python train.py --n_layer=15 --d_model=448 --n_head=7 --n_kv_head=1 --head_dim=64 --d_mlp=1216 --vocab_size=5665 --activation="swiglu" --norm="layernorm" --norm_place="pre" --norm_eps=1e-06 --positions="rope" --rope_base=10000.0 --rope_fraction=1.0 --qk_norm=true --attn_scale=0.125 --bias="none" --tie_embeddings=true --parallel_block=false --init="normal" --init_std_qkv=0.0259 --init_std_o=0.0 --init_std_up=0.0259 --init_std_down=0.0 --optimizer="muon_variant" --lr=0.00277 --lr_mult_qkv=0.5 --lr_mult_o=1.5 --lr_mult_down=1.5 --beta1=0.9 --lr_head=0.00447 --warmup_steps=0 --schedule="cos" --final_lr_fraction=0.1 --batch_tokens=65536 --seq_len=1024 --doc_mask=true --train_tokens=885200000 --steps=13508 --dataset="wikipedia_en"
MLP neurons of a small language model. Each row is named by its layer, matrix (gate and up: input weights; down: output weights) and neuron, and shows model dimensions 128-319. Each number is 500 + 50 x the weight over its row's rms, rounded and kept within 0 to 999. Numbers have three digits each. A neuron's up and down rows have the sign that makes its largest values positive.
After each neuron's rows, "fires on" lists the tokens most often at its 100 highest values on Wikipedia text that the model never trained on.

L2.gate1074:499461465455408467488471483485517585420488494547450506486590488443573541488565469483553503527485431512513432477466531445510568471500470497524472550486540614497534530543513554461399562439501497500558435601465396465572530527481501437596579469526474500547581432414499483571563513513477419427515527476488559572478513392571554407416522526531377488612532490484516426507493462506406487494407484554485542449519572629424475432549500597568480448447546524511488542439550481459494506482487521492414447566498512450567474617536501495426448537500445427424476499473513524507404472452523492510
L2.up1074:480497470466531536409478371474435427474398512510500531414420494444499577587450543493560492539445526426532496516502485457500476551543484486568569471462558527490500549471552447407426523576520356519478505491516503541476591431524510393454504512483457492518488400492493481469562489441474459455473618552606500449502585519483527497640489487521494432514481499447518523456404530466532472508447502523475505501392529551453497518419505563431587398525461578585457539551452542508485541529590528481540435545597477587508531477538474521465461566532587523554522478484553481457609470498500503623
L2.down1074:466386528537439556475574457513437457506489494537451632512531567501521471535550469524514456540454562450499602410403534532484500472520534591636521432420457576511492479510478471520569428519572476539448522501497509477566519435437527487457529574451420484457516451553482469461533607451475490423485601522487569536519475417491489480445552424535468502570535449507495497506564492520532395504522536509508496491489522441527545520450482544336573512478454521429522586528453519517454494418599470473544526530536350492556406533471398399555506493433448569568448482423584432474530451485528458542
fires on: "uck", "ood", "ij", "ely", "ue", "ade"

L12.gate747:489549502462465545505526493508516474400556530414539425526487455559456505507533490474536639514542480496465438459500610611558567432549477548542466429461391380371518450498496454509516486587522424558503553535470396512566518490496560432441445503398530530414515513514369505483427551452465519481508485578475565495625506525436505538587544468506521517610520464524499553467571528564537467575555553411542485457508525471577481512545511480440500386534524505380425554532431548522475626528546540451556477439572471538505462451569480528415476569547476417549452448537492487500466585395491486532
L12.up747:524457463502517496466505427482499531569443495523599458440518522474501487525464495535499483395534626491473518421438497530449530540563489474546496474482520454444360398515493588548511506454536544455512482514501415539470605493489443489492459561484441513460572535524529540559487580471538462583456425444538457515478476554483499566518559497500554502482419486523546508532513489483505509518512456488531437416507527623578414487507449496544487569520513454430484550471502561584478539569491491513470519499483506408602468439577430508480527429411468541526480516479454467450525531501576488532
L12.down747:546511491481517529586484406469507505519498492454563488566472505507437390450510553384439384482551565471429637462492533537460451528544513557432480520434465558509436503489472505556515442553535560492436518481555456543454529475501547518532536566479520528464460488512598588469435477522503540379408448591543479468506519589493533442547604479507523444581455479532477467525548527507478503528558453498453523437508405471458445451545457476547460575524438593563484492553473562482510521547498487442588577407437451482498430554500526545454489592479474477489457510546461473342504466497511480584
fires on: " Pl", " pl", " Ele", " ele", "ele", "le"

L4.gate629:554486445503553525446492524439569456478480528560532524509567447447600488529459560558468528555515510534475501440478481509522500511400516558501562490472449517478543490380485435506516448432469446517478500389513526449525496507520587522355513524570468613542543465437490546570443488412478364453464468516505481513492475578387567525581497588555467504495545494557444529516502551530516490380538544539536529498533495471541472560442520541600503551465500448537535547362532579506532496581506509472612590472578578433431514438473473441575498438444508463495594561517509527480471510525382440474
L4.up629:532464534530399574467457430492536448554496480563450481587451409559525420533531465475477604529479569492504595466503466523534510503441475475499517626611467541512551485418527517501518517514554432558509438553475518472524552529515554554475421426610521522457408414517464514622508560478479524506539497460599461544522454584504514550532449499509539533421558471459498523403478623618490482530469554412580573590494519495539494451534457478457514503422417478497512482453453505515548447559595468461519471485585470552499520487540496468567479476508461638503528522533516592488529549555535417509
L4.down629:434506536503562525513511420470533507433464416535469529416445400466467510474531490490519537522508498556446511480445519560508490419510458451508583504530521444581438508505541521489481470604490484553477505492425399516442559490501444625524504477525526591514440609476485545584434555519445514464472443470514507425492529529502562427567471502456497441495478501520523515408469591540482473558436443458531594549558553437599555589469449442504496529542543525492494513428515483519593528495577554444542435427498525622563443544506582536492416453498553595484521466463437489459524498481544488529
fires on: " De", " de", "e", "em", "es"

L4.gate591:449552583521559461510530472499536584419480434582491540387438481527500531515531457437513529461559565462477527484476522513595486423480555478477490500551565425556473510475503448513508499550480503422546528498485482496549566382412575503419535513498552492433517529539485519503560515494429517500538588587496538532518435516546435539461472529549480481522547530540574455524550531555484543437508518453522429449449439431521461507497545500504503429426505472551432537453477403537499448459513598548594448532507484513477505499522489407494565586539563438544557530549462485480481507502348426602
L4.up591:522456534499580498527548540451416485498418492534554591512565436576474557486559500483468469460574545448409477526471511549507614519558437514431565461537491525478447534438516605459444436462523513541528521496544493512509459386631558485477530549538508451512562509507428447471567480515519503445486508577474460412487435554468520473565517601508575384470490460560461471464511446436623570493521499496520579560525559362488636436515583445476478466522489529432494462509478525552420490445480440455398466530461550516488567470574557420528480522372604504514449475575482493532467553428445522557
L4.down591:526449494569431548459440476446552489552531526450413549537501529578361487453478614608460492544568524534452517490508483638525498527436560508483461466602533531409461512481464539507536511438420497566543515480455494529460553509494436509567516478445489408446437470560512463499455550619451584502517468538566493496496571566490451508425473550501502456429370464545450535523419479508458505535481412475550470504467457508487467644523407460516489455539496442477464490518466460437567455520499506499459564516455570503493394502488513498539475493471519551483525497493516542415461497518486435539
fires on: ":", " 2001", " 2003", " par", " 2002", " |"

L10.gate928:478566489409443372507530501556481431515450533536502569458508572562495440580470498526530607484476544545599526482492511538429498474478472461426497460460487421537428486413499561513517488507445478437382495479522482485529555465460484579503459506436510414536519496515447477397443536497445474558542544568469492585572468466432410417527491592467475536549537611405473408433491488492464504461534562453474421530565486556539357473514477444529464385547496424518482499426422488517499451488559487429474460563503557482445475519497386449538436509524487455445510539409521556469504412453625523511
L10.up928:496535517564404432569468496418514460450479595546488496424441627571481552374511532569490623548505587395482481574484525545463568444498517440421435467540576496514442382483465528549504494476506543526499512554503474482429518586559462482488437586567546449595446524382527518505566502618516456526521568460411500489457432574449414311488470505494405535521534470421478451559496552472507444386423577502446549452490489490598474458499503467509511501502494590475515481442528612397487573411562456437472448513440540429473506477476521487518551473466540532553502502354520452417475496447478496558
L10.down928:519527626386514564645488564461371437469496511449552398465403541510414536464480442531556501550465539459503610531461567461542543442427501530406642555458539371520521516516565484531572559496424444457539471466527411515456568528506525460490547559532524518505419488512498494511546529514425541462558555577553486512531568564510522452504510538456432538475531484381524436346504529521517548516510537480545436532632534507548402537468604546565465438485505437477536420467445587442511507494541565436524377486491438567558516489544483544543497548579520455437416570518450566479564557450443490545
fires on: " by", " to", " of"

L4.gate0:570550520514545535451396434579445526475601491500464515588468467458439493515551498490458474432576470455472523493509552499415470471497508461562502432499493571403533523518573475495447481531506546471546428497491569473410478444418467542567533504466453442564535475470450573479559494520466502441500428633470529523561457404555574478416553575534547490617488505477507565505464556562502499552538385513419508514491505429505478540505482470461515558564512490478436520462495494496487620545443538454474530556521517602418548591400510416480484470498515465552467495492487514499472475501514530516
L4.up0:372462498481525531455480526544357433603447553491498478425552525439492530523585516454507551480450466488479537473566474497548564516498517491532430499375508587509453500521399467516461438480526563446421548458462500509487552556462450390590549608457447505467473491559490399500516530542474484557482452477462430453473565545491555482465436587611487600500557513542455439490578463604495575469524511403535474514545532609493481459413480424564473406509489490526496548401419504367505485526612605450400496506513535494461566525568469464539409542481509596421424474444485476492404474472541478520
L4.down0:455555606500436621531515407439494521411483520473447584621479465455504452504428460468444501477455533467467505505456497510427600545462477375513469470444438533448545558495516538482538436477442467504504509482544553566523495510486510530454513436511465443519546555547542491402547442477539457417494498513577490495523555506555558546497437610477529557490433583431481459465493493528414549508548427465486558476550492618526509481594394457463460486512468470514501557418455566488505531519468490519502511443519525478483482545442572531484450502402552376502503468424538558516391446545454576507
fires on: "-s", "-f", " ins", "-p", "-l", "-c"

L9.gate555:542413540493554461557514520549414406569606475467516578415601453493498476486535586503561486400539359499513528468503534509390571543519571441490486610511417494551500532525464543510479535534470488497504481501513547525552466496490516482436573536400495432550486639537374515521563555463563499544487519487428545513503517478493542449462445523536511585579443440504355465610504476487532591432459569476541507513487490488553517491533428480542554555470560526469539561458540503548583535612453466471486452433544546540489489454436512449467493524555468516565514489498523449465474426559415465578
L9.up555:493484581632538546470511482549448430473487557434520466439538592513469529515574547513460483463452416439600485537502513508471507474555531484507400501459492496563463528610496448389451469511557458541476444559518486485461516472592490476472550560457471500524495578568458563524448489398479432547515474471469567480488486522466470451515477481487449470588550503501487510560461523480479480510365556516482420586434548487575487490542481428484499517402535544481571600505520539506573600487534518566471472477529523550502528460446561541530527502467515477510477387477466454406618557525440426560
L9.down555:494398491567549504413483561509532463510508609447533495473477529487502484513590499593445567561521505466511428528454547436535557393493447536473577555431471498512491498490445503532475491564480438539576523531516514511491420535504571499444450489530507363603487540393514530499500560492570420397538580618471558485486457566495499534519547582538476502599495430542478467475429471500540525449442461549497530514472515487565473478544573494469519538513527594419499488427506455451534544474524474498536446570462499428505639528456498456544482483527469481527528428504534506571464476476465477464
fires on: "4", "1", " 19", "3", " 198", " 3"

L2.gate1123:460424480451549509454494499462598541564412515528548449520468561523498523555465425463520481484524563502467505493452530518452466478411495520420566486591488427517488464494430520470472571470545530379548455579484566486495497484523386519460538548498441493506490646545523460438461490520503428562465535427522503482433489499500502467365453526445530545579540460540411486563485584504473486384525561485502482450511509486519413601512451582499462557558511427527508507493585467485486602465550497512498496465560397474551482538555538521471506388457457558454566444489451466483517450494486425468
L2.up1123:475468591416450503471479500525468544503516424493431420489450552478470464511499515491504468468536447476496459422543490529480527476492573496516469586483534443415483475495481439534481536450473503491521499546403479507447480523485460562522515488494351543571474469510491602473538440537509537508534498576424396516509622541442505473428529460468520445477548415458563377477492500490458507466462457505527512520420541394502443580458507491474494433556528452497511511631588477426463510505424486511433542476516523580571489415569535578568506440593530535462584494568502515459501474531561502551
L2.down1123:497485564520440538498477450542442501504509354564530448516523508433519473539556513428499511562398465440553474434515571479564458526478629510464505477540562534531417489502544544542478417435462449544508456439551527580522495450479500551512458407608518500379534480460514550531562510546514466469538573485478551497512537512548493426427472446498542514472559497372460385469512425483598497405477624480467505496430432519592510628456452498571489533460531540454559473499500493425522569541465528512504463534530529475588496566448485496509433489436419530585506522555483426500520513521513562395
fires on: " to", " in", "″N", "astern", "ecess", ":"

L6.gate864:499437490493508507544514568445442490407566567567487475546546586505515402567478489575536472597482534482464587575477595541592503526501460492502523546562554474510531503469537501483431507542501529545597458581522440477560487510408479457415434474516503571509456536520532493545427524452507362449531456462501476440462509589414465501538608450564489476439504554468511535538420472445554514520544470552531544516497588496529557563530474449390553491557470491429511391459464469537566532497546548479505482529502473484500537549485454669533550491598526535458529502512451452391536574512553556465
L6.up864:507549563457495537534524452529476588592524509479464510441539443444580384434484473474535502581505467540505533538471537551512512524553432535520560543523513480561536524434507463512576493516535516515496525449481467513498493484520551475524465547570582472497470599463501442523499579494517578446603456542414480523583485508455535535558462582496556477488533554629501516511516555505552586498511572368468563445525452451635595552402502502474519581501461579548409469454558534530451495440596486441511486576427477527586450424580464572444461525553484534461564502474551574522557453437580478497
L6.down864:508484567510523501467572467549505438465424496578475489509406533576550461486416537510510467462639485537490600404516524567380527485434466450496565578490514556525433570471508485433450513508516518513440497371467414455590549476493483548518452589546443508488473557579458484440452505581545552560510529562513517576461532509535494465494479500498479520501397560530538533529543460504579514518507550500520461445503431484526544607495471468439478571629418560589465570466449516506542481533466454475525489451458463474468434512553489511443497470478488526543524509434466605527405483476575507500
fires on: " of", " De", " Van", "e"

L10.gate193:443585520501544489499559567515544533561597555475438513483503539534583516399376528534498529544474497519461493504524504525516447536606477484457519560512449477553524473504478570566537494476468511452478531516536457557468493450538467505560466523484547529623626453522528531409522511515443602525501521472546523554421542499495532434506446535456444473573533456580440491451463509520457408450476566581499540481512451443601468505512456488514518526513570447498553505529491426539496458554408510537455516460564601476391521491512520466462486513471526462423505571505544538497444490483511410517
L10.up193:492434523562549537462551382468468424459530526548511475543516470515502521518512498502465513446568422431472484462454454495507504531481492486502415536489478532451389485523474486558520557464510481449414402492531479405514444553541388565573517467433504601454551465627425520489408465456498505475415487491564564545520537531556562454516618480575488514471525497497549503390549481530518549517461490489459496487486512459495465506459457499543493548482548485524545463591424421437570453458514617411547521412562494450457516514518518543438478451516496529548437611544431471464538453456550498537
L10.down193:466537539537567449540524577574605533454572511497448564425480494508625457451408467427545557545527536485492528486504453487477491490565512506496413445500523603573494539459536462513457530420456508419557551458536456539485491543535486503492476536505550518470391480465493482405474524563494551479473537484477483459440586517616458529502495434490488465493469469523479502497556466532454549523568527544516563516536543524529418544505420466637476533483556562451463463543561424396478442508496443573494482479562520503542520520575527503464416449444526458437549635496472506524523525442595487437
fires on: "',", ":", "'", " o"

L10.gate768:519470461538541473649443582460417521584483494516485568498442407493430527426434594444452582448484529493454541469536585540564612381445468509538505510534517492449501524541481606571508525451540512535439488507542459476497489408432497536476461456457452510554522461495647464469522436549518440499538573443501534437509513582522515516516537496517415490491487523399500569501446548417556543486479491461539566560544432510518561545576561465505425568516574535573539479432406541517493581481564425479510462636521505562542472522578502500521514452462468510568511478485612494543503412511556507556
L10.up768:452410419465551472579529378454545511486524435530548482466494483412473558568597505511539506461543485504509445451506447515580534472470526482507535458576518599590504526435534476451525492513474601448486417529519510505451498494535434496516503528484506501531606442558531515479563454487465519581467531555445603449488516544512504496543488530505530568664468505489494465547533533351495356547424534423492478504567477419585549465510448553546481585425498486482576497516537543457459430456481499503560415426437531482543440472512518634423445420510557466490408486471518501516570476432460508530
L10.down768:475486489500474628492461551536539459491437468601550519556434581576477509487481471450509468449405396448587555521498456572477448524473541441546552451487550522534479554481539555569521514554457616509499441471574527509493564518453529458504499534537558446571577554451441538508466411473447485424569628509507495512473458430468546488524473528599438490532502505461497422497486489629452484482483489458588437438540541564487568538507442609640530465538530399385485535427585498499473451543546535450539460511421461427511480405505525455485547516610583495563539479553409480461508410451500509506
fires on: " United", "ed", " with", "ing"

L6.gate110:540458517500470493383465539491527499569579425516538491520517532552503470595525496528469561490537571548473488498470461582585487512534455538495466470467501504525495409503427579508533620524508537482485478499552502506514538454403519429498474483509390446434426494487451430428513492448512484476512540486484464559522558462469553509505497504560510451530503536518489501412504539445526465554509502446361533546480566590468444538425602465490441506473532498419487597473389509527479539456472565488577633472447445534511426461362498552548511512559543586473486422576487505440494481380477516568
L6.up110:422407473493557511596540477525509473424517563542463438533501504422459511577452595519501488426534500485437476464455433422488431534435480580490409449453460501498493539494571472553610621518495511551499474537477537544424407493576536534454566476621599435471542489506450535499514614337523559487535446488463477487502524499406482521537495481572549455532485500408485562551457468515427483410448462437524549480535475470528491451419520463542488505438422553491606494553625548500483537560443565485540464475459493513408516506470572496548532432497568556497451483549415501570475477466487469455
L6.down110:477452507434578526578482611558535557455516593466509524515545541517572471582498474537531524571459493551484396552504487500487444427475544489476553496509474500511479424509509477437442547470490576506531411449510487515548371556497455459460607553536478513475579528460514477510466616445494515495470461419443446387488551437499511520566557590546532525552517543514441553490489526433518527572522513422599503528535540529486485432507473420651514490548568422508463451502519495536525536597466567415501467502623631516506447493536476509488471536554495478530446502502513516472471501560492432603
fires on: " A", "le", " any", " every", " Ale", " some"

L2.gate978:508526517451390530540443551582470475474452464543486457514471491491570394450512433544556515537475479412482574436584503494556456511465536646496478445513525547583445628533570485556531426436538417492561518488598542556405544453486586434562497459481470549458530580574530590483519466454497563437451596406606480459487527533485520575521435447507371500526423481501511486469463518496551528645463439615548560515482527490531508548619556455436475488505502517556463469478585434476514574506556506545474502426488438530463420483490424489503522448585519551551525487582526542413497597529652504486
L2.up978:548629376415497543547570567615488549402539491451514555498423525454464498553492489426542465486460516473530539508497463487554523576458423452502645474572511481574459571504492473551509365509561446467484483397448454475481537536521487424479497470577524528479513440505517538560474483549545511499415462503416551517446501572606401563469514537544537489474417574540525516444548576557551514452582405617513542504480551498521533570496607435441452561527517538537496612508488499450539528481418535426460518533470443556523493535485492539462503552505454551408534515451497481541567550444533477424
L2.down978:530585456456515538509568509475519459513540394545524449566471554533568526533486487446458423507564467535368486483600520501508339432437463488478578549434395474434548585495473495459404439501527447525494579586500515489493477522474461468575582540481472457523445472538546437491535506454479482584517515509400443472546575456565398529488496519530529477528496494461553435479487477478546441447568501566505518487543441510437515491509496517473530539528578598536379568461407485451472563556437429618585475564567524523552600480481570562499475452533433486460614489509566542528409497412488511423
fires on: "|", " Date", "ists", "ation", "ated", "ely"

L9.gate665:517488485491521551597429463562557457494400460475562516529395584387559507513514498479636563625418455483543472462461581577488578479466506478398494412508416566438501494472517614536367464488416462430575532521548536478469519489437521532550541508460483429541480482549488436525479480463490542500494548487578610461431485463523513588576422372464523516469465514445420578447436457598461586474551379513426500503403529590470454568458431530512511506517576521467493486479515543521561526428525444490421464541506500482543514500507513572559491517465524529583586522464570448519534523566538508476
L9.up665:544480541421550477492521549484564460465580456452522448481444481453478577443520489527508557557495511509548541446543562571478359594540600477392521557480474479461481541423454484538608462473492451456413509508544534578438602529496538533505443457522440506501411464524424444438479495464448511521570492507491531511507592506456524497459483408539581474548502472554498476482513491514560611481498442544562514497420535537526456655438502554524445494503522542550455525493558557404494545451463484468421464459583520504599540427539514513492500532518456511606514537488598521432555540475480501514
L9.down665:515491570594450447496502514544437503440547551563575496554441503547496439475524502512519504630490453551458506504475511592567406600527535581431527446475450499473546581392496467495594443465515479585488525558531545535480514521510490457492549555497553540426469497525466464559565519591601558603450573512515523509524456514554471510530519524437470600505396503414476505569439507536470508430521459443524476467465560547547469590516491478583495423506514537473478487511493523531412574496424498471489408509575429573496437469411485544419483525489459496543551442533444595430525566489479519381
fires on: " of", " to", " in", " member", " with", " the"

L10.gate254:586410517499501510549540563447551496507519541524418462547485475593586502513497531424482457595501532477506583450571467501500509544538478543527454621423498489446474508515457543407505532471541425590413480510490472451491479498482554595420535490561474544438464574390534560545443441554337458515485434548534446574450592499472468461503420494495548420490495458502518527468491491534584542494443555492554598556411436515436495455563439519504455535452419572540563426505507472583602481477492487415524567577540545446460461453443512575474492481481486539569536532585494592530497509589498553553
L10.up254:479483592467598482474609440475436562491363537455472527510435581484523452425516421464490594572412534591488575436542516521499454489553463456513377548500547443589456553474453543477592550471508524524453438544598551516497526498455452556457445524571502522508495549490512445488471494492427552469405534530485496463493505525460485483539515452484494517582434458574507557456474539527515461493449537531460562501551475478420466438398498576554421493473433513517481598515448550545514625514461525504470527499482409499490566419573505433439496431540509538577471431492438529520450581521486493529
L10.down254:559451485477615469539514498494525572487511505491545513521564435527434531566547482390435588470518511510527602477546509537476474436439504457478548520404474514536503424549460433491516513553517517496488500488521481461399610481556436443493463530467624503531505516471435507500442518524440434515447544433474530498517434485507508538567533460419517491556428456576508483496506527551464563562485481507447558468459506421473474444620503416445468501470504574382439491540507530452449501438484644474513502499503531540415488483477462520466453514460496528552523478473439557518487541542483516548
fires on: " De", " de", " Ne", "e", " Le", "ure"

L10.gate645:450519549425537489497433505531409514585558478480535540464506505467532520588481473449548488499489471444487517477494527381495504507449514525540433552496446454487555463394557544527470423448526375563508544547469491578483552455604540386483557454509518518479462574423413561452494506424422509566501519596492518463550522447447510543523459438558486458535496468544439499482497435551500434464387511518433501515481512471486520549567511398477569450536496526455480542566499491492535515572462495525456520470493542438571375458465419552420535433508457457371524462504441502550550533518460520474
L10.up645:527418480420459495488523583458496473560531546447444561472450525420567440456454499539522448515438476439532495547515522456417508471495592517478432459550504468493510520453532555433454497500484569476588435566487552503483497517454553468525453490487535490494490562593515566570464507465458578474586499525516483467418497564476518444510543551564464457486520413572437405424511510412470489378459425556560480479564469463464467453499490549485504439538567460544482476583428497510518459506511373381497487450573584526463529419469542484567397589427474568515492512509607457579489515495446416507
L10.down645:499496497486550432500572528527501488545542465459471485489467471500479528445503523473428535479472457511529431494474525559492485514448488488597475471476499522443582509447433513476484521505569541615569401553490432482469454443533528518521559443502484432504537521427510445502514584435533499540508506564544539542494541432552473430512369639482564545462489475458447469511486519588538460436499507537479556570483457523585474468526443556408448532510552552501445487512431457499514433516470540509519479562470480478556484528407607497473343476526583499524591568581463598512418421544443425467
fires on: " V", " v", " Tr", " tr", "ouble"

L6.gate703:493518545522507521496491342480446470427588509520554465488418476498548506483450525503539511447569532477511497456522458649462471456563546364426467425480384459494489565490505491428475561521424546442427455389429557546580514535484461441507543518450533552494506501455552522538544515541513521553611485563409558441568456438449423496519546470568509575548482498446412523448516524486534572527508504508567532486453539459518472454463520521475532467523618494546582474439547555471572482524483548444439509444489566547479496482551504488514540514412481553502491490508482502494548477485450465526
L6.up703:544553512479480464453502583513497372548402405422414568531461432517508428442511467491498488510521474450598537472543528461445546526522521556470523512472608510566522564520459495404499541455515596535517501488494511455565554513488426600436604498388539509580577569603462531564439512472422480617468509540514489505441562461407535547505482443579536535579431512480441416517408501507486525531400516592517453537560511569552503522538488522623561504584609564526493521465455573580505460470586597419456538469461502495542455483471456437423487531491434467414475476519457532501570444395437490485
L6.down703:519514454483505525434522547480391431497422473502518486475400432539571418553494348480533474505544441449534504426517514448509472517523573497400461521478562509477489526598445480454493482564433582476515545532609629481476496537427425487481519479453499475605476514469476495513459512552441420531551520543398468471567511508476627557431519584548511542583484509587472466526511540618533513487398444507492443509523455560585482453515470562393460511465523466549484508389467453471554456465511537440531497453491460555508448463490475407519555489485467490536423438635473498422473516435507484539
fires on: " 18", " 196", "3", "–1", "53", "4"

L4.gate708:470472414368477559483507518509457495505464528393541503514526504493564379487574473495426438569585630444465433465541450550482587552537457525609515508496439364500386540400560377526487557472592503514527438484478523424444539512566505554450523454493581600449499509462456470568552576484485451549502493543526476564449555502509468461530518453562535529477538532489502539435532537468471410452558542514490471580477477538568478460498433466531496501482535546506515463450474463407428523575377514586597571514514455542493434561517469485454351526494497507493494564573560523492507477601435527524
L4.up708:539535523507627515484424458473405481544498595501530526601508524510500533535534535558466463429505504552452535616589471547509450446607534527483455438432516539493520419460389490513490593568496576456449460500511490535482602448483533512400569349495473454582538608489479499492516525542433545482446584468487448451527457462577441449483505481505449508489514422510462441502468548491471585475435550537424483452499508623515580421574545486476566536560598534464507489535522437506495495599466486569546542519494469540449553452538545495489358443482410437389506512568565561449583528496480532444
L4.down708:506494527451418496552462496507484484489467470495398514449526536594512507583510419482527410475393481588534563484567591477555514568544460448512532478490503557523457450574545627566539493525431475494535589494509489567430612489455457524557491463549479539515452562528504463455474542439553458436463418534482534380521466461499579493409569523550536505429507429460526444522478503588519559430447475437505504476341447558545451410483610566456507513553600350488550434550564501502510496536565473472448485420450525505539573472522495494496496613505523566488486544575569456469473528331517516442
fires on: "0", "ind", "of", "ott", "w", "ck"

L10.gate824:513530501603505507561389488571499573467422659390522534503565467568503486503397528448472502410464478531453574433507559439458462521457490539448445494462492571483517472586541550578628442449445505483454484480452589477432557505495435416563480448476487468456429558493433479447466500461532541495452485437524521473536538589423554514422486499478620509592545482432393562443471602555449510511485505480485488425483524522429537570441535471547535445470434454511492550462552514479440532550518473567502538526520481551543490532516564465491423438544506495586445493389546388435507573521449492507
L10.up824:546502463589648493479518526515572576543521529524445491488465439487477499506528394484489480557449487526543397531584519495487572546360472505433476588562455568575490523511589497511534499505449501491537525373525535534504484489524587496503505529474638389573497511481425506526472396458498600493367603524464517499513464554439448494538435477487453468581556432499543540472425530489470364471521490491466506483412509501578421515545583428478545555535494501514552573510468507450504528484459513473504483468600509422469527492486445552516503470491464513522541439469481501354478529437515421545
L10.down824:499496526565562529499473481551492657413492614472556429550487521537556528504504459530517514386437505504545420471443562543580495450452525523467478437484605429481602595430469514520543462519514510487524519471426479502531557465518478571591473363514513464578508583510413533494544452524534493470549491550523451579500522532537492459440431510539573512469596480419551517425526472532462535517488549475559492501555547451521439637416479555393556550513505539526500504558488495473439435478500498514496456624557506552560516456536419439532558551448574549414425542587482520505459469445565568410
fires on: " not", " to", " a", " un", " for", " but"

L9.gate1003:559498509487485470509478490528444421481512492527515430452448517432450480449450430380550488554526459497479469477473545469518504349478504560528495416479490523568371488553402570499608513589540478464413494466527514556514576444482501544506563554537497519551579464503548483488509455483469503492494488494420487475524347505481439458498470528486499460576585496433407457518586476421531574546599545453563545526533530454530550470526474481564512562544630583535499475484531468486467522531486500454568447503533505432461452554538539505636500520547377456412510488525481466371503435523445515497
L9.up1003:514465553517388500500528495410494557542548559513496466408538534525489561454512473418533492493503443465494473422493563499556471441444437427426553517517440512534546429469458490511516476523507518445435455525490530517479507492450522478448534524575548529477562524405460485527483511432492548432448515572446563567528503510493495513496449490428419513426505426467522483563465631506452535424481515576473504547504456445625554496497443546528510519471495473418498527490517526504550503496482451578524552423464449423444444549468473600577489539459488498583580463410503482442471495476458550555
L9.down1003:510525428462540516574419540501557522474565491502443490529426566586499561442547557502487509503492481446468546499458551520532588425423461573506460487425540475633392598466516491518448553508508532461582485490530514440561568404505478531482559570446504496546560508506536495442554467550528350537578480424592494519509425424542458477446536482586574471522599520469507461484517534431541487545508516461546505465476553423491449441489450446504473489539510525472520529394521538462423512519556548408559412497460517541504552461510475556632495460581491372555537527509493470435439459545544508445
fires on: " with", " and", " to"

L10.gate226:567515518568552471495437513519529559471501478584534439437512465541497469463534454483488545406504499484414494562527470446528437461516499539594549438556430509541409412483542494498474558439412598549478471500414389572471435443555554439504459419434526536531500490501453475484507529470368534573481528506475477448551454525574520455548467551512503456535461567565477469575475525500438466476455517547512512404543412448612485485512482483483473494491595488480582523526543459461546499500572555523476407472450469372454502518457529451459505608510476506507507494535502505573452471393524490460
L10.up226:501477495434567471500483527445448512474464494541456556397539444503588624523486540451537416428488529511498496445435528453488437507602510527477487472498468526488507461428442455533567577433441565491510481398476496496560496509511520424488475490452492517474521513430459559508474439580464543538485460476559544509486517541546482582511545489565494459481378543519478466513484429464471555510544527585417515376494578446526451461406451499498490467416541538533516401513419423553542514518483430507509503501541483474532566403535464445492508511492546441537555401455439501522428412540554568660
L10.down226:493378444545439513501559461477506565479449483516391418493561617497511601486413465482515520585504542462544548504490515478493534527570507423493479484480528448507423502436459527504491457447414491418550395484561469508456553481439447542608588457468498559487492537537544471456577521501515552438517526471500506552508544493503451433503555476391552468451465525465427528512536515543497497510505493483600518445434490448541550482545409482805606442521477529478457485527421520509488494545505490465510442541418552555490590575547537528500552537499589523478543492513453514532497528506420572528
fires on: "',", ":", ",", "),"

L9.gate936:534502510547496442500483533624540569516452446477582515480421469450563547492551550487548531490403531438464446545572462520486491380490554502431552517416447509508477468560557522508549536518544423490501437480524485553487518443482533490555466542494535514483456582607460487479576537549458468572454562485461414545482549578502452544397572459518463470501516475515486486569472526584538448501515668476602538526491546502526548489438436582345617413414550498564459600446399516514476469505537507592558542505557498475472485448459498503485494531513453446530428538455557531539487530472538430539
L9.up936:450523385559558514460518491517495388503566500483543410510442488406449568552580433513441511493542480575503472518508541481526456497467465528535424471486423613580450528494450459521496471469409479604559415553458521503390445532543511453476578566415524479500571455460542477515559526549496494503461434497506542474493469481508582470496474513508546499480568447533592451507536460502473435456484426451435479565485525535528460431519469533401453483445463486557447542586470447486574501471562458399520575497512552579494567497576458512527549446509422434472526482467392452359462550472506565505
L9.down936:459532556407583480399428517423498489499524557524627538591471488530528499581378582525410426459380493493524505510424495581483497551472470584560456376523531542462494514507534493585558465543575478465472517547520488541501498434448487566508415484448523580563555434510517586476506592554506479520524517474538491481468428519460483476490438512505477505515527522473417488570516484452491579469394474518475496480537542491518416496553503563622528504441549549545493432521439568481489507506444491512563451557389493455426484557507469463486517510416497495560542512408530498523464419415602567448
fires on: " to", " not", " only", " and"